config.toml
vocab_size = 8192
norm = "layernorm"
norm_place = "pre"
qk_norm = false
init = "normal"
init_std_down = 0.00348
schedule = "cos"
final_lr_fraction = 0.0
seq_len = 256
doc_mask = true
dataset = "wikipedia_en"
MLP neurons of a small language model. Each row is named by its layer, matrix (up: input weights) and neuron, and shows model dimensions 0-191. Each number is 500 + 50 x the weight over its row's rms, rounded and kept within 0 to 999. Numbers have three digits each.
After each neuron's rows, "fires on" lists the tokens most often at its 100 highest values on Wikipedia text that the model never trained on.

L3.up656:488509474482481592553478469516516438465489530475456584490516415586474582592492476549585548519573453558536553475587512475556456482443533408435500415499512543538503533406555496475503515455484467482504453457550492495479483423503498451486516519504453463567433510480525623500546426524421451536491563480389488583497451539575577486457499493425617446517421512563510476601374456510450563590485498459591423522504407440504441533512488545522396524497524564496467405494528524460486475420498495451458478497368450541522479464555522453539603519395535544544511496489528432538528520458470443513
fires on: ":", " games", " pitch", " Time", "N"

L14.up162:465462483456472459503457492575524494512464446512571548406501575486475473533505410553551475504548481496506477473646487518498473527463382461515501471517533496494435469482487378608407543515657489515531511471508518551505483419558534571529444606436522532422454454469509557510528491524472528494538522518493483467522523510465595549470573462513657521538528406454568523490494394553482451541461475552481504471556480516524541378580510491452561567492454435448519462480519449479518592506471470453510546515413607457580471444552475442426512569564524502525516482390524453536486516540590429491
fires on: "=", ",", " |"

L11.up593:450413588428591446424438516463519475499514528461481423534552412553497374442519415522562550490515596497533540560393410500538401475501426502533515515478539505587541523517485421467504473505482413530519476560613547447480419503473492510573525638479497374517554427478515494483468465424486528409524481467505452505465529554503488566487513420525553420541530542512545594539476489533444518510529420451453518516511479488550505498535456541404491498543493546464553515512562512557490555514552542537425454426488525592560537519528432545543536488519426470596471499599548548573443551496521523428
fires on: "–", ",", "ti", " and", " acc", " would"

L5.up19:536455550467490472491550527324456418518513438506436398449478469475441539514522530438491539487565458560462461672488459528476402523480460511513442511505469425457438476484543366501548419494481493488416503548592502468520503464506509406457456513513553484439503458594549449482528489511490411485492578411506532513494405523453480478467475470455566486514473388497495447541454599431542486475502438473496455392473513469460576469564525479523463454440497472455452519457458487523488639441525502514487560663446538479506538593590472554438529501498493540510586479469471487525495518505488491473
fires on: " such", " according", " More", " due", " It", "anti"

L10.up233:414469476444518520544512490436487511498468457528591439489552414509545519515484571552535556493531496504502393488505462554498512427556515457531520542382517576503532498533500511506525489389514531524510468430494471391467506456520523480622492511507481568448602633452539413505593385491472476500464506567550437552410542548574499521518543492551471551554468443447546414506513533534478391548541465537462484438574520458426469515534475505529504509548499453471511514481522539538497483503503631402536498396497464414616574460541440480515524535536505567601464445546614557523441511501470442425
fires on: "|", "-", " of", " under", " following"

L13.up734:398405574538571547617481460520456489482482410436532503497599539538468483483524504466460437478543484503511578526494531513523395514490508524477499525494501499554411459582447485470563455603528515463478390476514449457483556507554602569494461522592529492551559482493481386496494549541525511510414527465450402508484536533516482543493585413471445486546521503401544515528511412471500459437513488570477554539507447551480399492481533548431590463585466512456504555528527548483463476519524490529466500519533512532579514488636445461425471387404527540600473456513531550502374490548410545476
fires on: " Al", " al", " El", "Al", " del", " de"

L6.up341:469520588588443487527480481506499569472429432557417439551513539432595478538381496482552529475538555467588532528503466563512468528420494537487424424538470512474532420445568489585559622541560514595457498460481450522418521560467573444600505571416447502465486540458510488513589441496545567542511500496516493528462507529482457505502576495455508443583512510520418540563443492449415360548524556516519451525437526503446517535519522535466398577514504539445561512411458489466442603460544490473479504495491484492531409475421550509497486536459554382484472471412562510503485540593547478541
fires on: ")", "=", "\""

L11.up378:537523620537507439450516563517440484459428470443445463472559522569478471404534525522564518529513519577504507507504400531488494418506394471487469583437502516507532508515495469512528469462566503540523513359450514471490503439498507524507595578556416430504515525497517535477464562442431532435480477517526493596455537490538427517444556513473538487563532529609532566488515505578492440470493475503470489466575510457512636517511514532453491571524508533478506486530582566555493501493550463518476429367510592473610587573524509426500562340520517508535431469442556421568415545475494546404
fires on: ",", " and", " ob"

L3.up737:500486534542548400464555538414436574494510487448524569383507511455477553428514526403591463491461452507544595501491454513570456378462492475504467534397540582561484499556521498494498398427549457479585454480590570469443463526487454523443517508397581485504441442463489550575472435477458519480562541462541450515455528588591550487546559500556513491447502527559558448514489556593409512490509503457463513500536426455456527482621439525481428443452489501459496498485491613532575505536509392471468502442528481481551515526522458485466512535553624571513500504534567443519530546464543539400
fires on: "th", ":", "-", "rd", "st", "nd"

L9.up13:542511518449535633481489488518573471437507495563518487528476487494631499451485383469531478531566441481545491495595508560531417526468387464580452473411515552481505421486498443507447442505542478543542480457509479545447481421508475462513532505514582525442464440459460477579507554511484584549532614450454473426488531490491531537598564431503509533553454406443462540568523520486365423469550578538538469499547528490481512425539513505440491516467519440447531546453467521471559557439480529406494570489467551606570461489583461536454490575460519491604485389554578429490521530541555501428
fires on: ",", " 9", " 4"

L13.up465:453498465515596513525581538490540511421522487538569534481571595598551589554508407488546498507610458621570489479421511535482434479507374495454493505380512521466490446463500425589479562563598501436463447525478471524469496490415461488537495474490472505448561587468491464474530347392513490482441537556525545462509563463530473501565524489499428485590485495434452548533482403565446482552481531471458508539582481491470505535540467595563479476493476559501540539416525501516451512524553471433508514481492599383496504535481495542458507476378470472500491479539526589494416483484497595486
fires on: "s", "o", "a", " her"

L13.up125:497469565440510622576554413521532488456307501471418540575563492492484505485561498478607544554517442482433538578499414512513494532526476590533486431473461487566470472551509480497519535459455445558494451449488532525429473415425465463547541507483430475508472611473457529499526519479465522447417485486494450532472483493530495472663523521398439571541426522523553540551517547537529513517504463525495501477481481485424549518453482580496412544518475465443517495410517504495531560455482516503530503437481604406558511621532469436512529474577488527540467532528474588560436479621456587493
fires on: " all", " res", " All", " of", "km"

L10.up593:514507388497522445530482524571473490443539559465400511432573505496533455456483492437485522534579473494427437598502406508528503516500447544516547438523534486539518518528516498499464485546475460481549473542480550561503454513541556511507517510423509413446547577486514498527531353450470535438499599549411459501478493562534545468574469432452532435444503511614485627553616582471445472354533445491407534543556522502438450498541429512469482562471536498490506539491529548529517506528518543392552366468497467512542463474509559556411471584431450534435484510550503487517452538580510390548
fires on: "s", " first", "st", "est", "d"

L5.up702:444464535562488551499482532497441502461517569389512482394586459504453543547544471465476544439442455496520489461570490540474488493518591479452476455501488533517543527507512456528544592465618498442492605502508407519444585439611462566528603587428531555485501510469476541434548443547433570360535583481513482455469480544555569458510509540501512527523444458432524439541445496601439520555448531577453483525546489496606573414542554585536475517532510547449505504430477470540440490475519547414479516542455522452505485494563567532461623544557446569497492420517539535492421475498437501426
fires on: " |", "|"

L4.up754:488496510528482552475514524529521521466470515591465484560422484603580472603450630558600533538513395437490435490499511492501513472497396515480504498423609584433508416531539526532513569511509499492538389469463371493503516543468598496556461505489445441522555612489510509540562379511467504525560477496513511487466422479518495557510532516454415402516475528473496483645514558540422453579478503511601515430450443467425469518506526478537467465418543498493501457482531450500449512562464587480521476460443437535472635468506485525492483579516439503522489497452453493577498523567540423443
fires on: "|", " Conference", "\"", " league", " football", " School"

L5.up385:434476512520486465517547491453451494506563450562494521403568472492429517448524499456482501502501469577511488473491470547556516516384493557462451491516506588578541518549494492465488521475559467579538477450484562483511445495582494544571490517386533512496530512441522407523545485453433446396429533525438447535439543455518583509539536449533526509573429530530501443547427543593521501555564511579514477483562482451641500382583394606471454511559503493454512451446466477578522497358550502403501541459472518450605437483588584519488502496520512468428492495474553509448457579525542439395
fires on: "  ", " |", "\n", "|"

L9.up564:493509583535539652540583470478495465431526528485462526403452427516450355479428521421452381459500496476536558530478454502489423511471482553396461504487533552566428484510510468509539435511480529503444450497455558497496584497555560476538437506513401496435545531481574566501518508438548389494482484528587484546491528509480493485533519485554512509506477481513416652526518547508417472554459564559493546544531525519491488539557464566572483521543477470483485450406579519534479515545471506600404516500464545515491516562471492505487537385492401542545496501497418433523469546562572621403
fires on: " or", " and", "gen", " without", "equ", "fe"

L7.up454:467359554565446527480495448482574501488469502515359613476586406566485493487490453398532489429515500402443499505499541525470493444506504509481477453542527496521537515518526456568571577586490465527518515481588520473482514480495454592487543623461400414593412500462476495540502471542492539547466563407488567436483603534534562528455508516475463560482474466452503459538495619505439461540549497548466523508514509458505506490596439568509467663512499462470506466413547427510539495416495505514435460563442531459435524523481507506416615505542510478543484482477579462443544523503469484574
fires on: "="

L12.up120:364558478478602455504469478437522503530490540448583467499544541447491497469429440437461549495559457449567500617466459567524435489474471455500508424506557560567472559506487484475510498485575455566566495521490527577460573537517528519538509501435482484492518523460454472551496444511449452524451532494530443481511546503470568489549516463470472479507520486515534584589548444570455534386570594511438540562496409384487406550586413603511463549541481564521522547546447531523573529501548398455550524497458505470568348445598504460468557452476381498557502506537455432582448503478533493463
fires on: "s", "h", "a", "'", "d", "m"

L9.up25:532510589545545530505582572495446545472524512417523470419545430502463463511455487553641450508553449556473524448576455520477530470472502553408468553500531611543510475500529479470483423471612494559548400404478560518488444414505604530472429526577523475468527545497556503490443524512541482515523506584505454488457500478590522521481525516504578491501474493406556452516504510580494461563469533564507401491477470488501522487582470515479502503484491483473505399538574423558533497530492489435479454440495502372567533560588471418574516450437556540604512470454499421455418529505621532381
fires on: "In", ":", " During", " during", " In"

L10.up642:501462480526449396576477427493567556546537503523550500461602581401482418510478480489496460481469486450484513534523522509496491468566530516475405479588406546544593420515592481521531500508579480564523544498568536457369420529513555526508572587412468492595480564484511421497446502513559486495536554429479496570491470561507518527419556491402475466481480475471574540535512535428449441573531516609398482527440488501429476498492423524485399557485467507432505468438530517496540496346403481534592484508543487535487435529490457481496528513527531422490482511477571527577476475428539427569
fires on: " =", "="

L16.up374:488475464441631555528505505525429440540551414530404498435537482508543595494556516439565451544439528351502453541484573492632447524464542456386492497556498553532503459578656507574527536500465520498512467493514550511527528456577445472509501526476455547542442579495489514546512459517546480446475541516511422529465496540519525577514560462528500513468410424537454506527522489522453509439534520558499498514527437526415341497518469464418509579462474455454474483562471450541567519565492528415470452500577475494597473516467425511453628565493450468382480515482547432544499479541504495506
fires on: " |", " was", " and", " but", " time", " of"

L5.up167:504448521515591498559538527515456518455586516428472593459533480541400484453492418451463490492482516488530464455521512512505476447423483496393489559605472552538463465563563463544507542472609447485533498444462528455590501425482441546522602546430474421510504484480522525468531554442501519477478508480477492579485501464436508564510531503434431455512422586543523527524526548386509562527472569504496494514451479523598585559486516575531482527480516615434492431481508501554442533508494543589314510548538516580606467528503599394501593441511520469463493592462569519538449530495473535437
fires on: " –", " |"

L10.up210:471525543576547520530571456504407430498493437554509609532470518499552498412470522503546573396519537409595522518592535476541498532473549511476534499571484520517501528446540533536510449521484478490487527517518476583461508517472553553526514449468538607405482479466605565433568506523481410492445552589510487494458507538458449547480490451529563454591459512431387528570432338524493425585485534487483475630478439360455583562506545498564545518469483423477538475439503531531597508402460505524493477420489526431469474490514540456456554518517433423437479452481520529479437464531511486509
fires on: " |", " time", " War", "\n", " 1950", " 1998"

L12.up347:475468600526535474466520418573475491457475382512531447413621519527507464561500541526478454443486488562510540505614478470556463401530437474455503489619466571609543542534477485472491524506542406483490547449550561454494471388488500442491533606499518427456534593467431450442492508430529459415460487394495524589480583540532533530420562502457550492485514561489513464529557597450464483478513536508416498533570463538537536548522465479434338576458466493474507560512537480529609513457566576544466543440580476549507525522489483519491467431464532488545464479470487553547492549480477446435
fires on: "-", " as", " ex", "\n", " for", " of"

L14.up256:542490504520432501509494491452460426485519479470500505513578412439425494533497469462511465463541448542543518456509512553531504624441485493345509424631600534547532526550491503526549465488552536552477455421406504489581495408563505562494474464526550488436514513477519520477537498551505497504566516494434484459422485542522524542526600546498470504487380513342591468506529453444492452438583462496575475519498466442477525519512447525453412508473495518478492405493471510529550524452477403558470475506563548415593395485598533471509489443401487509554503537515532556453429606560600447513
fires on: "In", " the", " At", " In", "At", "On"

L13.up651:494525440468578460506483456411541483536436491534561506504571571617535449448436485551504503466525487493604493509494477607556466563507413525493612486529440586488487471462560458453551507519507578568497480499478627468414460556418493539572479558487580581484495490480472482597513494558576470436485499452507465446467456626545515483581528445447435421477547412524569505519580605482473419553502418473490441507456477471451500561602415552527438447552509453451513507483520548479505501487433462441507473512477460535555519559481522552467583489616532434466438489492476522549473519459490417425
fires on: "s", " of", " in"

L12.up484:546455532515506568439484351535460465466473509468588466437492508497596517516465507463533599484488531464536581459561519487483500446410466494488476459560512614503500448437495456529508539517567488484476445500542454457564431447449551499540475583405396536476447548495549543488633397476484409431414496462544523425494499539433483485501524471539541416593503517446510498533438431455471474460570544540494505591463498472508568586567473517580424553532529465485496478422502476529629541485642481465460530554534494474496450544493479554516552517524535528515517502393557545494414457597568524507
fires on: "\n", " |", ";"

L6.up100:536537469463481481554474568305463425474503423493476505546427460581480551562463622474469485463542544522581606528528479499448494545537473542531483517530473561391397460473468449553517570435510442508525569534514485469447391462521476542395527484480460490500518480498637438428514526490516455456518423440394546510511543512491459531484506490495506490477536495496516380586512562454527528478513453443545484445622524595467526557513481445537464473439360498396524492443461523511513456519490498464465464484470505469448534506533467452494521500637514571521620453530457520513485515465533498526
fires on: " It", " it", " such", ":", " you"

L16.up718:515424467411581511475545406441541500558481560544392534542484471486549533585544426481506535333549476485465506470566453548524516484457575504545526504463558548441517491456491511568571516485576513540498508529412523392545543562542445528604540493461487548479520536453467516506596419502457568451473495538536493575454441541573553517489542605464507549519510545492592534529488468474427481432562481490573553670442415442526544511510523540591503426465479468446568461498472528518537522553458417463405510533472458437527510483448521525472513491501482364458472517472526405530514536501467470439
fires on: " to", "s", "t", " |", "ts", "sy"

L14.up198:454499535475537627442511548475501472585531568546519617486468535451446478428489531522578488416451506498618511417465435590526404442537518443567492458437528533610434548536587434497509531494518402502545444523515436475514517489504466567508539480531512400534576434451453481495512553458517421504404539398553484521518582566550494547502483468517449532526428455541499521508516559447449528512460493607525453527524463549468538450549430523587438524542455540478524506424348528513497558504464442445455585521530543587505501469530450585537552469529496479524501420604548438527485482491442495521
fires on: " |", "é", " 0", "ner"

L14.up707:492415484507545599593567494577461442472491443561409567517436418572471551451478472414497500513530508535541510507463502502482536544502568578397488520427477576523385542584581510610498494433502453458618445435497463485570409521566536473487458527446490498538511543487493509549523447496480446532566560572477449483446502542446506581427496527535636493550397492491425495494588493521510519609566570506509452479564433454486456541549494540461567487494414524450447462520494554566510554514463460395536467498510506476511480529555412439437568546471578458425483489501506499466424487545548477466
fires on: " |", " =", " the"

L5.up208:479417495547534473486502472659560495494551563431341509521569438442530490501514461415572479494551417563577573534532469534491529521497516524497465526538450502433431468548492372435525442545590477492571498455550498481457478480534526617459525518511580465462481533436482522495516427493633563544499528472540521525514584473472579543493517492499494547525535471491495444477489514430451461522576470552537478462530493574482565491572443512447454516517449493440494537504550509556487652477526539485456506506449483499526499492567492502427584472442601377527469481422535487447495570544597625505
fires on: ":", "-", "′", "″"

L10.up264:474595469457524530543514475513523523555483426464490525510548578511529463533550520549507566365568474508547497531565445494450456524515484462534534435450523508548487473425484477450570469455489473498486548540609533418454575533513513542552465495501535489426564521468419420564529470376521522510498542473527464573491546507595571531516480388429523501568478482521525524601496407452418495470495426431588458575441377328499557409452468554565507517512501459494559490485460554568573509501500436412492457512459468516507463554452498566512523524529544362551490508390522480524464502467489459451
fires on: "k", "s", "t", "z", "y", "d"

L13.up371:513553529489520504528506417501434397428472394397525472503511538498542531480441520480508563532499472559665583484598480512515437581478541558510514477563529485520417520468559481485549501515554520473516510500511514439585572511503494497473461554407531516493479482476585553522550536483487447430467544573586521459424553511517442501479449425531545503564496453518460430486295437623524536600533476504434483557448492398525465484538435549480478517528492533481537527495466467484611488504560463557514614474549518495458433514472463501571465511519483528389486524435552506473395440513476453549
fires on: "\n", " |", "th", " 0", " .", " 1"

L10.up556:443420547497502507581503607474534500530587474584531516524527489444500484487465476465409451410515499469515466551526461530529484523493437501486466451547458534500576440539565489465581499494495508573631603488531524481405438504487428533548479520463475461487494489467455551547483523596435559593533491519467512497472490560541479540484502462464498472584526508465429530586534544513539466499424517586472473555468360454402512511536504470527496593481449463493513330374606466501633501524477512440475442535518449463402558582490536456544517543546508527513501398508543467567382504493498482526
fires on: " =", " University"

L4.up7:476497486482590655469479474478394495458449440670499492525443483591566567595500583546503492471530392474504450508492503527409522458486467483444528474401582569434532467510533528591506548607560550532553425504395457434520550532482522529550546571500475504525548615487476371531486423458463497558501503492511480501465475480509493529506529447484479462528451512484577455531546555460454348492522507487503456495533473457490502565534508480547456575527527521469478517462535526477427493519398660489450488590482505445523474542503492545486513502486504524478469531428471546489411506555512422464
fires on: "|", " (", "("

L11.up695:557477552602551552474496456443501532468463410454500554482573512565501519523460435574544497459501531563463556514540419531494515580515451464432437496618615558479460533468536539433560481464537355495495535377454492491500492484465527429529491520474491386425523559497548463431487493466469466433472505461522550559495529555548598550537555571572582501553491458490491528500440502460522432453497526456483388497613497478488476414497510552458477502451509435475517616474522527520525521552496548507352575435572489373498507558470474460505467454440486503618444563467526498434510499543507479476
fires on: " as", " At", " for", "Rep", " For", " With"

L5.up567:520450475446473479516460528404478426555551479487525501549554495543432555528489459496605509431478437542576626431501494438597535424458579474433514546534465532524502548617556510441534452458524394522514486438546526384530507525561485495487482468520589473559370521488485547536574477481472518479443604551520506522498554564576590480542487482499412452523443470633475471547473474484450518573533502543521361511478407396454487523569455538492417481520507409477507467419477534483535505462511467447470506456497427497492541504559487485534532534556587448560519580486559418504540552506458496463
fires on: ":", " Year", " Time", " years", " Dec", " days"

L4.up213:476548463554484432414533464449402540532430462450546529408553498524481536426459488518585552524442447571551485582557476553525533565573506468531426428435564580514521541541524509521501440403579436583439527443584505545438491514505480532521471519448535482517505569465483471553520486454541495451480512534561471515436545525508493486514546590590501517523462489503508541521465561589415509519532529497434444439585553508453429478559396537493444415462521444501537479430532499638414520470617429342512555375470501462571515529472504523520506539546569511453449482469468442482502539514532491437
fires on: "th", " first", "st", "est", "nd", "rd"

L4.up298:365470458520589402461485516473392454578562446395518456448478488550477519468484489418472480505473482470578520499498493475489481491488568509436512563655470520481463525502485516606465460464542469481478507483494525518569490533586468600470590507516521423486533507453491502528500488364487512536539621560489534506475520431528521516416511476592448599543495543416543480518443439524417511475500545565458512509523533452594475374602520555526419430515491564484501523485531509581454511487500527532395483528461464457519505483549607558462596481575485428491484569543550478515481539510481475397
fires on: " |", " ±"

L6.up302:497527400578541469490550501458465446510450436381448533437461517461498516457449519417491583599472522545630580476542512516479414456408565450569424484591559473567521465458523506522506482371509439465511503526501538472562487542487436505511551513449482483533378466478509553505562478445437514363444532531526557415446488500475510545442493456492461487572431530507468514512432483490504498611476565522372497545466487456614440466536597597493424458524492597484508493487482531548509496521537445476484505539546520493495428484521548522569577473572480536476494542408591513587472486497456474479
fires on: " |", " –", " ."

L9.up75:424420544457529550441493497509511486475494508532495533439512402423509405521550511419491398499574480371532524519491464511542516473475463537412505531486578586545470494498473500555462432401548545472584477541465451465490505395539524531451552575470526504523532506474490357569538567566503528470434560498430456429479473546509491567580564494563535539471502408492513503529467529523442466526536596542518562548519492548548488583531422503491581461466484473483483504457531462536586488548497470528458562560539517472610432489632467454395496549410523509526496420494594394497536533503548485400
fires on: ",", " of"

L7.up514:356495510484569547387559541422398477473488507481489475500571527520423555593463432475484589468615466416548505550502508515507516510488451497447523510462577495529535501582478507559503482454627464573522499480549508498435497507504414468456467539425509575506511575476472420566521524442431378552488499551448451523471548433597494486587477501545538524501506605553423504546457466556398530516510564480481464529554530441483433531598422576577493484543529547474498491471537535555508480427525402487403531506447483439579442520522553562485518477461501549477484513567492511489513514448561458386
fires on: "=", "\"", "a", "'", "s", " that"

L16.up666:452498496457533517455516490450447510524536484563492472560549613543508552442534445364548384498509503489558569532523391467539455501452525523503593560581560511553471500503518511566488446457525442490557559444535496490414525380450429460431465484475477493467557511468467475527584528491581518487393489452547443529520579588476512507488465481583433580553470468541577530487580599532525469592498476477457511462531519495559469489573435465580350518482479574484552525413482507482540591500549521481435523526419481590510419501495410419473504462472434473434503566503514519553416474537444519517
fires on: "n", "é", "ner", ")", "ong", " Her"

L12.up359:476445537587550448510476562504464502504477505495563496511578526501549391373521454496549524468571544447515533547595505490522413523512361567566493514472522497517579539455490427515588510458489512486497558495466457509495443475492513586569540651485445529449499540508507500472500483421557556483431492461446490506501488609491514607512513413465536439563512528469509458617438449482492506401584431464447580535461454520442490380574524542488458518481475477470493510529584446507582512440453420430547484434529530564576538529504569455473586519551440505445485474471504555490421437501539435416
fires on: ",", " and"

L3.up459:536519497524516552584473504537556510547478489499432577547520387461532511498441430485440459603505476500503506547532458592490446505355538491538407429468568493534497378399549480462456550455530480535533509500550495547559529516584457540455501482564450386570428483478470455587520468448473491553478498563471586399488522465513550542456524523509506438496473572430511490513423522475502547418540517455445562547522542527512493423545515513511522440457510428462562557490492480511456565425618669601485559420494551389547515456410540532482485487537491564467478424499512535490575513512501494497
fires on: " j", " dr", " th", " Roll", " Gl", "W"

L5.up220:449498554467572475472549521576521438464445470493454485515597399445543510558475415440600504578548470544478567467567474504535420400529454569459474523523492528450421450459534452502559463592465478506448478456606486407502451460494468536431565574455469549543418543477483555586455520549529523481558547454479538512486448453460574544433517414490451548514547562426456500532389624555436501444556538527478597568490509502454543545521588498442420549573507543461477521513627433556505518450478525525444464461502532493470524519492505464504555469565495407510460533456597504498486532535454586547
fires on: "N", " /", "E", "W", ":", " of"

L9.up158:459493511469467585457598561530508484542463455491523477514562503632440545398399483467543542528613461520522480517485513549518410591492457525539504489548532555520522517514512521496457487449502445513438386433443532470462487474473518448533499563523537514579550546498629444495491398473514416459439617553449498609482528474557540576482526465544493573483417491461621473517464516501475436503482472587516479545547459469456510519552529496455463501508510515474500493500501499454454490496475521320585501474513440387620513553528522492414483523467494505561484544461492487467340507535561507449
fires on: " from", " By", " during", " During", " since", " From"

L6.up518:491444523574537466400509464529532411535570537509455488521548478522475546440513437445592424490527527403545592458511439550567509524531496533487449531595465555502438467567564421515491407530570467483521479436554463477477476514512479599490508568457581475501379533428483529555516479564604477468514549485561529472416629502403588554558535515480557520557542506501479424506471605503431420484535534602500454499520531480545458539541518521483469502475505474414544543457571439599463569495499493471402469400465497458525592520545530574465556587492571521579458473438541507483542476494531475491
fires on: "°", "′", "″"

L3.up763:529492495548549482474478466462451534504447429500495500512556506550470618543505501384521510503464376414468518483596489532516454493493454543461508520467568585575536558518518498558439519342620415496453453500527546478450471445528453445509473526457550515615485452493488450542520497503539490471531532513491424449485463527462532458487483545594506473485466528534629484511534521639477548379471600514423443499553464501520554479544503545408390461596489468482514509424486548521474509444541406455506531455492527488522421432550511482503602512503549561557482553482455384519501507537561522404
fires on: " (", "th", "rd", "y", "the"

L6.up162:422497607524536498529512520549515514395518499579545608515535462477565500380547545491589493508576370493487412402520479529417485475483486554500480486480611590470542421561477517507562518594463491551520480459416468504481521472428561466519455567472540487446532611500484570593492435458576508592494528433436556475477439552434526523474527484437452500540473559458539429606477508508540443525466538576599437523511493475451542509455550466512491475504493517479488486463504495561506480485376498418484457506443567407541580480538498558461532630503566443553512478469528534481414460522507486488
fires on: " /", " the", " ", "|", " 100", " N"

L4.up169:512494545497511547459541554544576486466440486409456452501608424482504554574504484416483506521516414526558599493504475519575520444493512516409509487511444488446568468529511460518511599504528585466473532494409466477423450376572461562543543631461492527549506518467465627458584412450428429501554498473548566554495520484549599497441469531519532609511452485430549452513445506471491520477539537546517506458545484542540525457553544551487513474586484455481514485438608456553502545442514510428410505500439507491575540542514529474435684531531495470534484449432520498485525542529489557409
fires on: "|", " |", "N", ":"

L3.up346:468454406506583459441511508464431453495432480609526514548503553606469543452502546485548496493520467489544617494498487499576453473531524520535424576344483515564523502522532500567482469420562462471585357460538504527408447529588498485539557515493484532567449423476471561513487458584530467479496543448489490512432507595482491422549510463441547405474491480474560560566551521586467523454541513484407459548442465451485476555642489528541448512560509501482497501483439582560514507487526422432505493482535510489528458562502422511452608557508584518521486485518489434589441475525481390444
fires on: "th", "-", "s", "rd", "–"

L9.up691:478485533485537520458554527582442500415486549568529580517585411503505502575555436533640439547546490486539494571575431512501539431507387476580442498462510536503491542557501478468601478527527424533528520437489524573452512458435476423532460513482513544392443562452461442535528500554483433485555460559502459491445536460494460604566524467532522540513498368507609443522428509631489484492437513484470433505523484462472522454547454509438487494489485442470507527452549509499563550475447512461429595404455603391599552494538528528465498548512548476539449478477513431502494540535587432428
fires on: ",", " of"

L7.up433:495444495553509522491532546475416570512512451384488501413536444478450504449548439384465474507420506488601518468491452517477449534397501512364475530517479628600466493587523494525526491414606428532525553473495546587516480473535511518492553499456533462450488479471534589513552562486444443483518520527492373501436507456612513549582524493489497507523442537610500451519434443520524559485471578526424456527469452468536504483563556571535489499537537519428482458514500576596518501544528492538430531522570471505587478563520582460564589485541526511479500535531588473619510526454480525393
fires on: " |", " 0", ";"

L9.up734:423504573564501449523599485533525450488471461389479470487568478562439402475480425507532526483517459487571527560543495528491469423520473539526461405542521510589590528546453456494465470462471417471501487490497481512533497464507473472564572543515541533456618504476500415570526501475487513412386539545500448601487510498552549554563523436395502508512468501566593626504475414477421494408570452526473552526488454494496449397526402497506554480527507488480489471561455492502541532492607566445476526494542481430656403502590501528538511399507548468515516484533481517520461561472453531397
fires on: " a", "a", " and", "–"

L10.up568:442466568584458466552542437508430517535601440481535498460566486485486459454446503505513455441499457488516559545463461532529446577434486506521482564477519481567525493548468494554543497511479357532459367439552454499484552512541538460590566597519503528514461499471571424483460487546552556459417533622382431496478630647430479501546566518483532471523534529491560461451536491504556489548487552526515511533624501524503441511480501585441444540566530498432559491487475578464492485450427488377586522489517560501541526464576511527466495563458497572516450477474559532435384490494457512487
fires on: " el", " El", " dem", " Al", " Mor", " al"

L3.up248:516483502534585499431564601551465478458540521487471564528527418444518529518518473387624526498519396544550527523523464505530461467518440526576565533478462512522463478592529439495497519522482434516537403522509526432506414432540422542492501557487581548501490559468499631607435397453487397524617514490497563562491495463483567510524500468452467472554496561550425485555442484567398490450505527506509473516543420506547510462538449514494432574527520496445520438516550505610492559490475451430389536502496504519535533545530507445446548563595552407485493519450511467487570531512594466380
fires on: " /", "N", ":", " Website", " www"